From a checkpoint of a small transformer trained on Wikipedia.
Size: vocabulary 8192, 16.8M parameters.
Architecture: LayerNorm before each block, learned positions, no biases in attention or MLP, tied embeddings, attention and MLP in parallel.
Training: a variant of Adam for these matrices, 370M tokens, 5643 steps.
MLP neurons of a small language model. Each row is named by its layer, matrix (up: input weights) and neuron, and shows model dimensions 0-255. Each number is 128 + 32 x the weight over its row's rms, rounded and kept within 0 to 255. Numbers have three digits each.
After each neuron's rows, "fires on" lists the tokens most often at its 100 highest values on Wikipedia text that the model never trained on; "fires after" lists the tokens most often just before its 100 highest values on Wikipedia text that the model never trained on.

L5.up915:126177175111116160196132198115095173119145121131100145139113120148088153080132137144240143095153174125145128100161122109090130177112133118149124114118081101153091176145123113191070142172080150123121116126146040047143149169107151142141123144031168083126085109139099108109126079125094118157153104151092127122126146102112138139145140127114119085116144104122117139114144127163148111121138151121101135139117112099087114128142229088141148169108097137079216138153181149099131126135133109108101162098093124118136127121126121228131142156174075170147107100145158150163126122116126129122167247071102112088127124103090109135123164156119056153131096159160124097103168118101124054100091122092146131138196115125130124136124210138088092112111126204122067145108084133101139145100113134
fires on: "-", " the", "6", "3"
fires after: "\n", "1", "2", " at", "0", " from"

L9.up1015:136121136087155156112131133098116118150064178184198152131130111131117177139162147110127165132111125149154136119195148095113135114135152185084127156168141115150101132148120090140183134128132134125126127131164144095079087107088102124115198154101174113104126154111125138163138132099087137077137145137072035187140177080094100096171098086121127110133106140129108162128186087095174126132155122143100097116094136051170078108121141175080093149076159101101129134124094040109090122136112126077096108150084126077178141094161165154116075150163152140158132116091189145116147073123138135080128142179154066067048125073062152176115104126136111147180067089123090139138142067123098142167129128138120199180132131108116081134144163103089150072066079163115104154118097096145127162121135131
fires on: "3", "1", "5", "2", "4", "0"
fires after: " ", "1", "2", "3", " $", "7"

L4.up300:114092133138118120138095124104135137189135035103147125117108136150078125120195083154127139121121149129115126107127209141121185193072174139081138143157101176127132078125168129125093115090093192067121131107139103119111053145102123065138132113076121149125139164170104101115111147126129148190141139153135127095122095099141098165137091149077132084104108147200072090108165097135127146126157105135063115102106091131187097145126158131155119081192095095145160118106103137105160131106056114095138133122126160026134093147149081153135096149170072112145149137059113071133171087124145109050122147143171112131123136152145123162107178113115133088161127158161102136181123114123146040107119145078073169140129184164138125153158157168169212114152078119097125134133131108139168127196142113
fires on: "9", " to", " is", " former", " born", " as"
fires after: ",", "1", ")", "9", " and"

L6.up268:090123154084158143175110105153058163130058117117109130134154132138135087113101155133140156159165144128099121141141117199080123141109121130159175162131091131166160094118128160208138090129137134077156111113147153060116178133114083153153186154074157133139098117122081148143126101089098129141142098149098158101138067160205090110064131141099138073132200132171123184110116113154130132105121101114106123143177165086061102096116164086115117103111076072177176118150115137097134141174085094104112169110110179062097137152183081167114143140190118085173146138110095136113117085119140107094117202096142128160115115166111101144053078132117132079106105061070112108124127092103144129195078081153132065116164131129164134141141124111124172136096145120139101128112163156085174179199140092
fires on: "0", "3", "2", "1", "5", "4"
fires after: ":", "°", "0", "3", " U", "."

L4.up371:133140140104114160135127158105046103135098128141062169161101176159132112159139091156159171149154134151131138109130119102114148095084140123153133063141087073138156139165158153124123139114147158146154099128146141052134162141141051151156097146100167143148100101088149153148100106126167105155124134135095099114144120141128140114131104114135155134156137106155126160141181113082150111119124125166147133169116068126146084154111179119117129153126090141107110117136165192031103147163142063088105161067073170110108129057121118171129162158122095101093132156122142119143145151093116133113111240138111045055108147095124137169074134109175062099141103144113068101098181128143119121131114173146136109182114088098098071127145132188091098082120099158121061118079049149104144214055151154
fires on: ":", "1", "2", "3", "7", "5"
fires after: "0", "1", "2", "9", "3"

L4.up814:132125136136215130150099092137083161088116140143130093148140098087110126101104118152078157121152107087194139098108126146125176163119125112136133128171082141108120149102116112145098080090071139083135106111162101101086119148123116075089099143094098129116140120111141123123078192123149182145126160150092144119119110116135168168171110186089145115090054150171089127093147088150121123076085107142111121097138133117153117100133138149153169120181078117114175151120119125112133200143076177079089131108126109095159063105168027158140173149163133146171065167086147095130105111130110074054108172138157105151089097148137126158058176101111119103174089160158094110198116107098171105123078076159091133134168161141111176084147116182125162123123135143084174107091146089140189208135169176
fires on: "\n", " is", " and", " was", " player"
fires after: ")", ",", " ", "),"

L8.up834:121094106156090104213145114136141129107049085099086092099178108079096103125173134152197156170142150140140133154163177118113166149080131153100142065134140131173162141104142136110148140176091187088141093127087157132119082181204164137125114134060123155134172145148112159105061140144154154108113145141134089106133177084166157115131068115146149124138114157132135182165133151157153132173118137131172119168130090086156127086106174101068167104127145112123123117117145057001176162091122112076148155133142099093122155152192170150103142137141177145132072182142141099099103111090096137130069133118129090081068120080143112136116148178093130111149096092156089123114059103086136124140094156129106157149150172140139139127140091116125087074101122133101133089155110164201130136075160109
fires on: " which", " that", " By"
fires after: ",", "),", "."

L4.up651:166180120121125134090087127117069110103130131107074131107102105141127089101128096140126165099170161118128126084102176129140092080139167122104126100128069110119105103132108124126172059112153135096106120159141090102103061198137044148167145177116181122112093141077206180123099116132160116136163118175118100166148143138137143159089080130146166153090177086162155140120181100154087124093100141140149097103121117109098088157131212112152099154164113155140116088164058160053165103151170105118084095165119127095180156089132111147107109103073062128128091192104152168163190146104142127105119124129055062097106093150145170145074138205149131127129102109106097119137156108156135162110119126135138177128112163126132107123133158115174133105159057141131056179120049121093156138150121179
fires on: "\n", " (", "0", "2", "9", "1"
fires after: "\n", "2", "==", "9", "0"

L6.up925:126135124165052131177119099092119129121054103143077093104121101152128069114110177145111161182115134138124112126152115146118148174102136175166164156125115082155159161148104132202113148167179119110150113150124128135102130145149079125150141135112134115192107137135032193113131114089102153141116116166081053102147117155159090149108151158090168052107121089133169145183130128124138125137113125103136147131131137109116103072132162141118104103117107118144173054192195096122120163149134164123092173105146171190078150115161122176081127131154122071161201148127143107138121143115121083119152150082076096124130090079070090133099111141137100124130153123078110042150106081114140113143075073154120081135122110103132140109160123168064134071111042117083167102086123147161125123190138058
fires on: "2", "0", "3", "9", "bu", "1"
fires after: ":", "′", " A", "4", "3", "0"

L6.up40:119126155138197123152138162062105187127126069073122084180106146137106123072176123150139160115146106156156111131189124194142154073160111159131077111140075123138118151116139093167152048151148146130116133114151130093133159085110091130153082094110165111155112099130075129149141133159144089153117133085104115146144048089128220141112180143091127123106173131137109163083155060149157094133167151173128124080116088095157090093091168074080152112141115092140114165133132131083129136072094117126133132113099149131165148165129144141145142166205126118144115142136120119149103140133182126147101133149082041079080123135087123150128152126179144150150094171151114085118109091126126095094147031102128132161140182125106117139150175073137133170109018099160100111100141127160111200131130195
fires on: "1", " ", "0", "9", "2"
fires after: " ", "2", "–", "In", " In", " January"

L5.up686:126097118111166113154095136148101136131107112156114114097084153103146092117153160147104166154137153164116125149062112124114178177122130183139150170154095166133201177100159152141129111061100209051165134174167130087098076150116122103132224124084158139125143092150096131161124084112115114169123144138080130146137129153106116115155150101134115077079147107214145110091130122192136126125136123095066099066114064096159042153135169105098085121110103155135129142117084206132172164128157098094099123119106132108131129108154099149115129092183135055131129148097102159135177148141140144100122171149103119146104100148116164160095116160102112065141121149189096153076130119119138075061093039109032175128091147103099106187152151137124129081171130137165133129149148113120127130101152090
fires on: "6", "7", "5", "9", "1"
fires after: "0", "9", "6", "8", "4", "2"

L4.up393:136147088159124142126146143130092161100114128051050119174141143070129127130129125127123155159136074135174132151133152171114051135137130115140112090140114100094134140092085141138169131152182122118123106104155146067104149119158134170181085146091203077174143108097124130087076105098138089139153106099126066160134137131196115120090160168112120125122102157146127212120134118138119139104162134166141089180096087128040097106105198047181107081139157088134160152158165143105159125138135141125080099110117149105109140124122118138064145185149140094087104161063141137112124177110140099169140191118035052084099120136121171141098140121170139146119093094066125115102122041152105168163085140127125093108138174171137111131132143096132162067127093106126097145145102147103164181175128165
fires on: "2", "1", "3", "=", "===", "A"
fires after: "\n", "."

L6.up275:174109125106139139118135165147084169133125132046104130152124082120137097136100130127097165159111159081116115131144145115169084108112135108159137196130100137087132119118103213204127215146091107158179123129145114033136067148132197168111113212101121131096108153112078089078134115125167067115144160138051079104148094147167124103148152170124172098141075147138072164119125123132150135087083126153131106155096104151170079149146139131132117158179120094113167105115192149065159149116079104097140152098061117103112115125126064169067123168140106130135127134085125102095109077113143155104150161111104095124113099107112152145082215121093158154124129180129106158121164083131100072129119092140092103129092129112119175099156092145144142145125112171119144097085079206083156155158156120
fires on: " |", " ", "0", "2", ";"
fires after: " |", ";", " ", "1", "2"

L3.up422:145126122142128159102137162088089160155120131115116174193127084148122112125138160119134194120151126071123104143162153182148137106168188163118154158135120079141089133172126126201133168138140137128112137131179092077131130083062134133128118106104119061082163123140145157109104177139172120131119152144115127105110142162207107142139057115101127118129142143103116187167144169194118134076166146105083112135133152125075104144140184089149149118146115100120215153154131124085151150171123155077081101128084119070116107145111129137120176130144081068152138106053106094122065148129140166092098144092131032097104138161127105164027126109094097167122163113196128079139152107188114091146098133091138116107149132152098097046173166139127122141124116094066130096067074144119188128110118149
fires on: "2", " |", " ", "1", "5"
fires after: " ", " |"

L8.up440:114104075161112115154120108159101152093102123089152101120127114145108125108148166129086132100099134124198120119126148138098061143144145164142131126218128147070148112067143109170109145100096084117169137107112180074096151080145109122132159170120159162071172122095077153120021116123086122169106156118039166120109185091129109096188156158130150065096098129146100120152117135129200169077153111151150109150160132122172116122129135148119159168129143146104157125109128090167077219111155134149106148170105074088124105139119172177097118098148135104154083138104156111155166152187137087078170140098145125123066115130126154122079127103134180127112017127107138057102160101100112143088114133214106157166136110141144155145160138122107141137147134117083199117100149178153155135171135146
fires on: " ", "\n", " |", " +", " −"
fires after: " |", "0"

L5.up17:166130154081182140210113174135101149073111102157018050122123098135140086116138081138183150144188162123115114069093124149126068138156126132086150127113120136091149166173072182165155143186180138129080135127113122073099179129126146191122105146144103108131108124139067135079123116150139142153156123111120160144120114122160119119074157077099131114153110133138101173156139074129176084108152167102138162160137112111090136106158148071152122156125125091138125144159135150090128148098136102035075161110109109151100085166150123144141163152170111122116122102126142128076088096169126144141133215116125127135121097133137098133052184121118112165142109084107133073093103097085187174148115056176168074128122095129098153170138130154083138073074124123138154131107137143174133148174068070
fires on: "3", "0", " he", "2", "5"
fires after: ".", ":", " when", ",", " where"

L5.up788:142128103114152133139107133114111171051133147061117145165147092205123125118082069130123148091140105028158137097159164120136065120130111103138097113133102079114082133134082139187139160121150096137110148155109108089127140130120152172148129172106143128085145119128123143109102105124150093143132101155052123133117166150194091151078100096119130135142135161088187162145143150142103140106178134127150121196137136117106103127155190095129149136109129149137146150163172145087133107108171187102077191123095091090123107142135100202046116187128134148173071123073138119122095132126095137109172194103121109078100116142197187119042182143176051182066050129122120091110148129113147141145109145156140160138194140178179113098120120108159101156127126121074103132104106140120184124138118167
fires on: "0", " —", "\n", "\"", ".", "("
fires after: "\n", " ", " |", ".", " ("

L3.up32:127141094160109144096109146129155167145141124094160150113165121091111145097114074139176152094138134063140124136117170187194028141130158179126101108132120110126119189161099053138135151158123088144074149081137148087141133116134188155180101116121117119077111127166098091099115166101145156150159153121192126096111162104171138080173144108051104093076104233138126147142143111157081127117131090173107116179146154107077108110131129126161098143072162097118143105145209132130173136126070170132145154071106103080169107131090131098107154118093111094132142150150127122151058161118114139127128131124080098149135146074123084152122138072081106202094143126109125105131134113117160152177098199125137085114111134173192165094156142148104215081135099155135171154097080099083149144129093128
fires on: "0", "2", "3", "7", "4", " "
fires after: " ", " |", "1"

L4.up830:098093170115143162171097101103107168143063121183116148123117135177121072150116068152152168130132123094087123132157146136156179071077123151135104168158090121159148177125102133130131163171197140142147117123172156086107104143119161092137151130107202112076095111176100140051123088182152110173093094113108095108134122147108067095147111034114111082161146122122153127161148060122177117124144142077108103114122127075082136165103130159073150047144116088142170126155185189119123166130152095095124165167066161183111098062108159157088168171134071095134149073124161112178112145113148146101130143155141117092128089153140099160105127182122106139164084153127118133173141107148159080077116074070129102115142111171134107106145147112094108154172109120138125144073133139042159107126162123
fires on: " same", " time", " last", " first", " highest", " age"
fires after: " the", " The"

L6.up254:123135078145124123082130130140085124122120092156162184172137127148088114115161099148136141128124183125148146177205101115135130108096173106121107097179119138099112168169146174164133059124167156135121079100145153122163127120142144140183103154097142093101198152159073141136105160081126114184153140158142091145154183117145110118177143032096141127127114138167088168171190135128121133163116159141125071133089108157113111113134127106141072112104163141104136123163168153059125109080110125061117096120111078099141149117130168117105108129123089087176165178137172114126119117113079164106097169166055073087111131102108202179107194131093052110174119146172091129126139084163132156136113103097132084154053149096134069120135175165125148074110113155101145143099046135082166183102140100
fires on: " |", ",", "1", "9", "7"
fires after: " ", "1", "4", "2", "9"

L5.up318:173116114131121116193094113165120093099124157114193128171137137112117090139115169144125148131159116171121130181123097132149135169051130131116127096153108150130103161121103174172192024100068183088121106143135091097114111136124170124165080193099169094158129145147144089099142139100159133171126087105087091175125137103108138169138082143134078154144146149150152151104180180117165122120129096123158138146172064091125096130137155119121124106130115069124138156122187161061166117077144121065079163077106111114096056097171052127150149137159113170117061182082125088068148141051116105113082174101147118079124092119124140143129109093132122100161112091200100145135148110097119112064104155100055107128174143124122093149154179170144141117133072145114115161158100145102148154076105122
fires on: " a", " This", " an", " He", " It"
fires after: " is", ".", "\n", ","

L4.up177:134094172155120143147116163133103120126154108123147150153107102073118155061142129149080132114130150137155118168113148141135092153128130184112122109168094103084120173098119137163086122144065183109120110132148131087076032111140133064129165151125102137078170102121139117128093113144154141155161162130076156086129114127098146196202102167091110107119078178144139153136151157154127157116097123142126095147130083068148092112142167127156149098157092138063148134131170129099198168170073094097077178137119068089108094097160097179120141108101143131114093123125174089078105101133107097113133151126148125080118093142075145143109209107095142090189102203179125138134135098087141100092036091108137131099155172158104194152144115146144143137159091182061189089107115150111195130089181132
fires on: "\n", " is", " was", " and", " had"
fires after: " |", ",", ")", "),"

L6.up674:107116158132070126191131157156135122163108168172121154087128132085056152100139115153106159135094154092148110131098170127135104146135093103130115112170126181146141107083176102175131188069091099127159120134117192087100105130097119108152108192138147100106092164100146060115099132116145141116131144133127105157136144053128131143098154115093160054151079087119136124158130153138193145129080161136089098128185139091127116065143127172164139154115124140094111152138129124125092161171156126091111126102122074058133078092128104198146089105184111110131116118122136103148100099140090141063182203074117090113069101143138144146064119134140155154104082166167119094144124049082151128157102146189124116212093102152157151134167167160123176123101109140072094161063070109130192127120171093
fires on: ")", " |", "0", "1", "9", " "
fires after: "0", "1", " —", "2", "3", "7"

L3.up880:148138081145121133158106085118071106142133155071115148174125132165133080153151103155116164124152138148129104177190168094158129173091104173105084192116097107078140180133146157132127100128166156110136102131141119093117142151106121153170157169098139122085160095068168162146110071108163100133145055161087101109115071157168170150119126161104169130165142162162210127169137107141139137136199071102141092169112140110128132144083188097113120161075155148131116112152131108042125121089124095119089189103097171132139135057193112218113138133130068100128137147143162107127071106097099116118115210138116122060109108166112130152100135139169123113110055121128124122060081058168140060134101161187129142145144146151161126148154073117161113109154079131100086126132090124128159153110153152
fires on: "\n", "==", "'"
fires after: "\n", ".", "=="

L3.up458:130078106088149152146130151157084122115083109134107108111130119106106091126113126145105163118145158119148139129136124150134144155077125160123122104170093125096151184091087118156143126154077153140151110148147128058097079095154130104109151148102119111083120126160091118066107129132128147161136132117044132107145131180150088137154148144091129043124090118131155143120165154149177117106134134132140116160124107052184044094158178145108096128152137110123114135109147170046140182153113117088085154126118071100195114116160090189151145133206113082145095115149176111092098130160100067099175202146131094086095070129089123149039183162146104086133092160152093098127126095091136096107041051144080145151081127118094171082153120177109160111133085193122175117099104106122140125086146086
fires on: "\n", "–", ".", " |", "-", "%"
fires after: " |", "0", "1", "2", "5", "9"

L4.up268:071141125103132159186130108142089084142091073130118098156160129088115104153141167149123166130128170141154126147101148075126083158158175187100145190139136130123130147080144156114170157150196163097089086103097163073095147118159167144160136162131146109141087123111058103118094069111100171139161074123071126140128132096128133134115183088102101084153104129154097180170135074152186128129102132122134137204151127066075092103136185101170117120103115092085177091148117113132209130152111089050080111096110098124130125138171189181118107141171128078112127131104147136153097074130124158126176201100124108115100109152078153153069122183143165148145104085118117089103140102123144141124074071172134095145089178149100168140156166095080168101068092133093105155102109131127171128139165085
fires on: "3", "2", "4", "6", "5"
fires after: ".", "′", "2", "3", "4"

L5.up7:150098159130123131110118094129072121183116133082110143102169112116147119115150128109091169035185140085168027189132162147120124143123125095128087132108106085125152164123152152160131097137174182115152124148185154101162138116125136147158132113077158079114163133142147132154129085128089108155145128160130152171118128164186143067119080201105140125152193122135181146167101139216108207153129131129128145182126108123113095129105135150131119163106156151130139155137105142086118076183112121178135115101112152141143118116138115087061174122150085094115112225123152129172128123135127200160134114140088083125101071132175149151107164159144130125110111115103181056086120067180099083127100133197129168114149135142127104089148156115125116113120105143167119183165138224139118220136099106
fires on: "\n"
fires after: "\n", " |", ".", "==", "s"

L3.up203:077137108136122158202130142084068132105102069095168087131131161167115112124141134155139145114117171131083128176144122092144138152146129128088129149138122133091138119155149134134139133137131181113139099079168154112136148151186102091153112160120156130210086115083094139124058111126067162104146082156089114168128156101094142112128131098138100136151116085141099169124138041105252138143127154114122139132099088119140119089075181106119095099147097104073174112092144090129109137097094121177111087127090028111107170093163084195117119155136103105103126129123130135146160066110094189120158137125191109106114148100094097137116101122151163176215108200137120095144174127131101121069129129177173151177079179108128157094139149099089154120061071132145105173112118177150113172142147138
fires on: "1", "2", "6", "3", "present", "7"
fires after: "-", "0", "1", "–", "2", "^{"

L6.up704:135097108132109116159130133131174202152106111167107148190108066096131070128119137141104188133119089126166125169160120103142037083122152127141101059184152126081154154060182136158111115099111091088113100108120116101108138170143174121148125117060160115113146099146122114129052118129081141178145154106051123122143185167108107158168132168083152082128168159185088187108121147136133164089119206164187090118130111116154125092108156111116129120144103146113150131126178165057124180130080171108080148129124074084124121137113113168107134105132143122152159144152141079052122123105114137107115105126121128062072086134160202169059174113147137068153088110116119101039177101184129160136100119186148112097095126143136098094157138153109132150131108141082141131094119109114126137143170113
fires on: "1", " |", "0", " +", "3", "–"
fires after: " ", " |", "0", "1", "8"

L5.up412:103174095125065188130142187163134039116127073091084162099130055105124071168104146117143152169112147131123129133123124116132143121140168165081159144116115088101103149095114096167153155123122147089139155136111184090126143155078092167143141132140163124172097221214089102135116141168168172137166115161090108104123096097125168125136103122096119148154059081117134185169150088104121096122186133069099128139186142105112077129171158115153106093157121105154159147152140137141176124104130145105098158070136149165080123116113133119122122093183156156162111126131139086137062168139081128090117208139109100108102079136126116128112133127103188110149143108168097062136088099114195132086066145141107124109093123134074183149149103160077200086140104118084122167095097121133137157148154053
fires on: "1", "u", "6", "5", "2"
fires after: " W", "°", "′", "3", "4", "W"

L3.up80:165083092130151106119078156196119120119079105103128165109119158058120035079186124140100163165145147165041125138084153097129167127102089114137145151145118162107157175125171098116173177053114184064191112163177149092100077136190101125133155151107139156140160114144140141142046107142141141153109142124151142149140108121119150146103130128116139124075073151153134104141133139145156104144090138144104071124114075085159116126116198129149136100097092166094130151082092182119165137160128108124134153123096162116111104091142121156151143158106116094117119135169147126160155137129112078084175200169099124100134101079141080150111119119106092108188145169174094137162152123116064037116063139110081151151101137079169093125137155204109123091163074163101103179108122161123130128105167173
fires on: "″", "°", " by", ")", "\n", "′"
fires after: "1", "6", "7", "0", "ed", "5"

L4.up373:073077089150108167170115099165137151115121065126133088131113134147169119178134146136156145117112118072090121167161196168151127090095071121152132150144103178113141136061165116076097172130202120086140116097117164079139109076100145117151200162131206099160099102078129098125122101129111130177164088116062111122121096159136099131117180102127155081092154131146158124085135123147142142093191152079097109127089088128137076137157163113068119066144138044151155147113122188142141120122210097076099151089132155144138086123149116154139110167156127072157138066132106107095130121124138105133102121190146139076106141149129190126108155143089135105197068085078115125150123106085121146149120132137065124118122158165133101156159101147136141094104115117090202073115163104149136114175151054
fires on: " first", " former", " only", " largest"
fires after: " the", " The", "The"

L5.up859:115125126090123150167135125125121129072071126096131134136161151142126130128133148139162164094148149059156123101182153135115109136124104103113080178114094162116115075145116194137127148134131098157104152105125094086112169068194173158168081206084097090118117149098095092081113141127176115140142146121093128148124132110187099099095109143118121125180128112125140160126135145100146118089135159144140154201222122084117136143123154034114148153146134116130134123105162156098129159104107158036119165112073057109164118178116082216137106128140113127119060084126132121116120063177098174078162200074125112129089129075179147152070162137111124188064136131107118064109131088111150141099149144175157141095156076145186095066141168113123119130072136114105119158111133133147130091077129152
fires on: "0", "7", "8", "2", "9"
fires after: ".", "0", " |", "2"

L6.up577:073125142144217140143085131163126105069104149106147116127119115121072122098158103146113140050135098164158133099149142128128105163153109136099087164152123129117101172108156066195159093134137130126112089105217121058133114196139077102096108166096121085103155084131149117166106106151112123147124122108063130111116169137128130149163143148115106144145166155136097157115131126171137123128107134169159066090130092056162117145115125118139139105195124177124146120171113198047186137117067152099147142148032106127102117173113078119094129145170147101136094119054118129117143114102144141100084167123188091113119103159140116168130103165148116054142104143212108117125116104147160145091154052062113148173109184143157079146152157111133084145089107113116121174130152167109149141127119212
fires on: "1", "2", "aged", "9", " Real"
fires after: " ", ",", "1", " ("

L9.up402:072147100139079181115163079114171101194068095162131157159182098115101140104128119099125171128113128115110151119161172144114150167096198162111179109143152127142109132106105075129124150135187096123083097073157118093114147099107122102147159172037139108133096131126066099111111131082129107144174089107131106166127145107124121131159094140176132091178099105156112149115155056140186121090151188142148174158132133060126112105090181136130139147113098152102181102137140049061198147139116142112138133149144069120171117127138099174156077135146097171137126107124149176154113125119093159121125187134119086070072149114096111127087146093159125131123090157159104168108149079139121114164121132112188162163136152168096151169133185082106091045072072126146120093116118065119195111117155088
fires on: "6", "3", "4", "2", "8"
fires after: " ", "1", "3", ".", " ("

L3.up439:164070111095182149107103198153086142132101152099121147132143120111101109144120135148107170142132137127181140131177107134124177158091169127137131098175108130093101168134112116167146177185117155122148131170136120069134114109126146102141141122106119078098159120158112121070105139129152154144117137123027075209138159134172090118155142164105155116153077108178124159114174152137134122116073167136167127144115104126168047122154148111080071160116143100129073137101182159054110172132102151080108103137114075075164122133105092152121091156171138074110095143147122097120081099129138158046153168126133059069107082134103130162063169098130062124152112136155077105110114089158105064153069121135111103168123062089149082086172150137075135093108113128084079078089094137096133141095159124
fires on: " |", " (", ".", " ", ";", ":"
fires after: " |", "5", "0", "1", "7"

L8.up986:131132133152156119141106089160071146174139099177106115154109185129100140065133141137117114135130123146079130203094103111174149141110160156138145157161070198104134172092129078101112112147153195030171079148173050140109074147195139115137174123075127141106143093129102094186100092111088169177116095140115126142139092155130141187118121133100111082087193204217131100138176135122127144183149103092151094095096078087073076076150173080137094146076075085139163131176100094133149158162098161143119109143096122107159115121137140116155078143107128117125104168113110140150125142108139152096117153135121150125119104121143117167138097104094099080124084083105096156129132130119136137080116092115126195109161183160124058171128134144104133126175142147183041159132117109118116116116118162
fires on: ",", "s", ")", " |"
fires after: "0", "7", "6", "2", "3", "4"

L6.up267:189049103137141096119105107188085129176143119140116088086169168125105092168105169145104138116112160149124118153053123100143163114145068140146139162160108162102176171094182173082170171096118141106165150177126088126114059120177127117118121154111126169114113077157106072110112060118120153171072122109115176135136149190119090111130178084152090066061097155182115107142160142163156124125107082087171117151175118111115090143157135100135093142123150100156112122042119140164146184126170108110097076097112101144164084145127124144167091122098115147108139126149086148120131151115134117110137116183115150149135133136126190141139086134082124216166109120186098170114122115105078096083120102111070135102095184169157124103140115152082107108161108158173103218137099142169143064099128098
fires on: " |", "–", "6", "7", " m"
fires after: "0", "4", "5", "7", "2", "6"

L6.up668:109093106055155130158126133138063176131073106114121152166162056131155055132148161136104168145127153056152125111174138104104134118122092142126063134126110147153096093049128113158143200130141094142169119087085114066124121081152136100149127167037120131121112170095103091141126138139158103129140143128105105163132127144136069071124143178165175161117100115080124116120119074168132127063090157169148117138169123128157060102129102103137149168182104142109169158102118184140134150107119161149188166105066067097141137139124067196145145119134099095139104099168117080149152088089151156082160180103103054085097105124146137145100156122123150153128119209162116102129154127165082144047116114163153113132101131087092143099142126131163123165147096130107136128049087131101104118159176155
fires on: " |", " ", "–", "0"
fires after: " ", " |", "0", "1", "4", ";"

L5.up830:187056128125127088183101165087134145154140116114124077132127143120098155108195137165113123152117135151110128135143121073154096175096191108086113148145027149133098113127187104140134073099122145139114162106123070105144098129082117155187136159099137116153206180138121143144106093141129137140122155078109122095118097090130163138184125102104129131122112163157181102156160140143213124148180094126145078129147064119134130135124202094143154115087076104163147141169135128116164127138078139049044176089136111115168081111160086193116088097142114144124078184178155174086087076130111147125125146123111095075115136093112132129140182123110105179175123173171114113068114068129121136135088139123122139148163144145113134167140128118131155068140063177108139131131073161143146122057108179
fires on: " and", " he", " has", " both"
fires after: ",", ".", ")"

L6.up695:131122053125112157117146143138103103173108138100079191121188157120099141128117106134143161163121150112136124138138137149135123123081146134109066124120099067168115122175071038159106106141139135147113169131097122129157108105085188112170131135108139109092120184168042128064109154165190133120100157149118077095127119175190044165185060103087129100168112150095129186128162093145116132158099133167102136165162182158092174117138134153170165107114171117153144092147179107081123102178081135143106115103119124111155131115106096115133166112170088130154124133147160077135056171097108107087103124120126051161123140123135137122047132118125125139154093123224137098136112090139139099118093159106159136111116131123111165033154067155128173136118095147155066131115080069126160122092127114
fires on: " ", " |", ",", "s", "."
fires after: " |", " ISBN", " ", " March", "1", " Vol"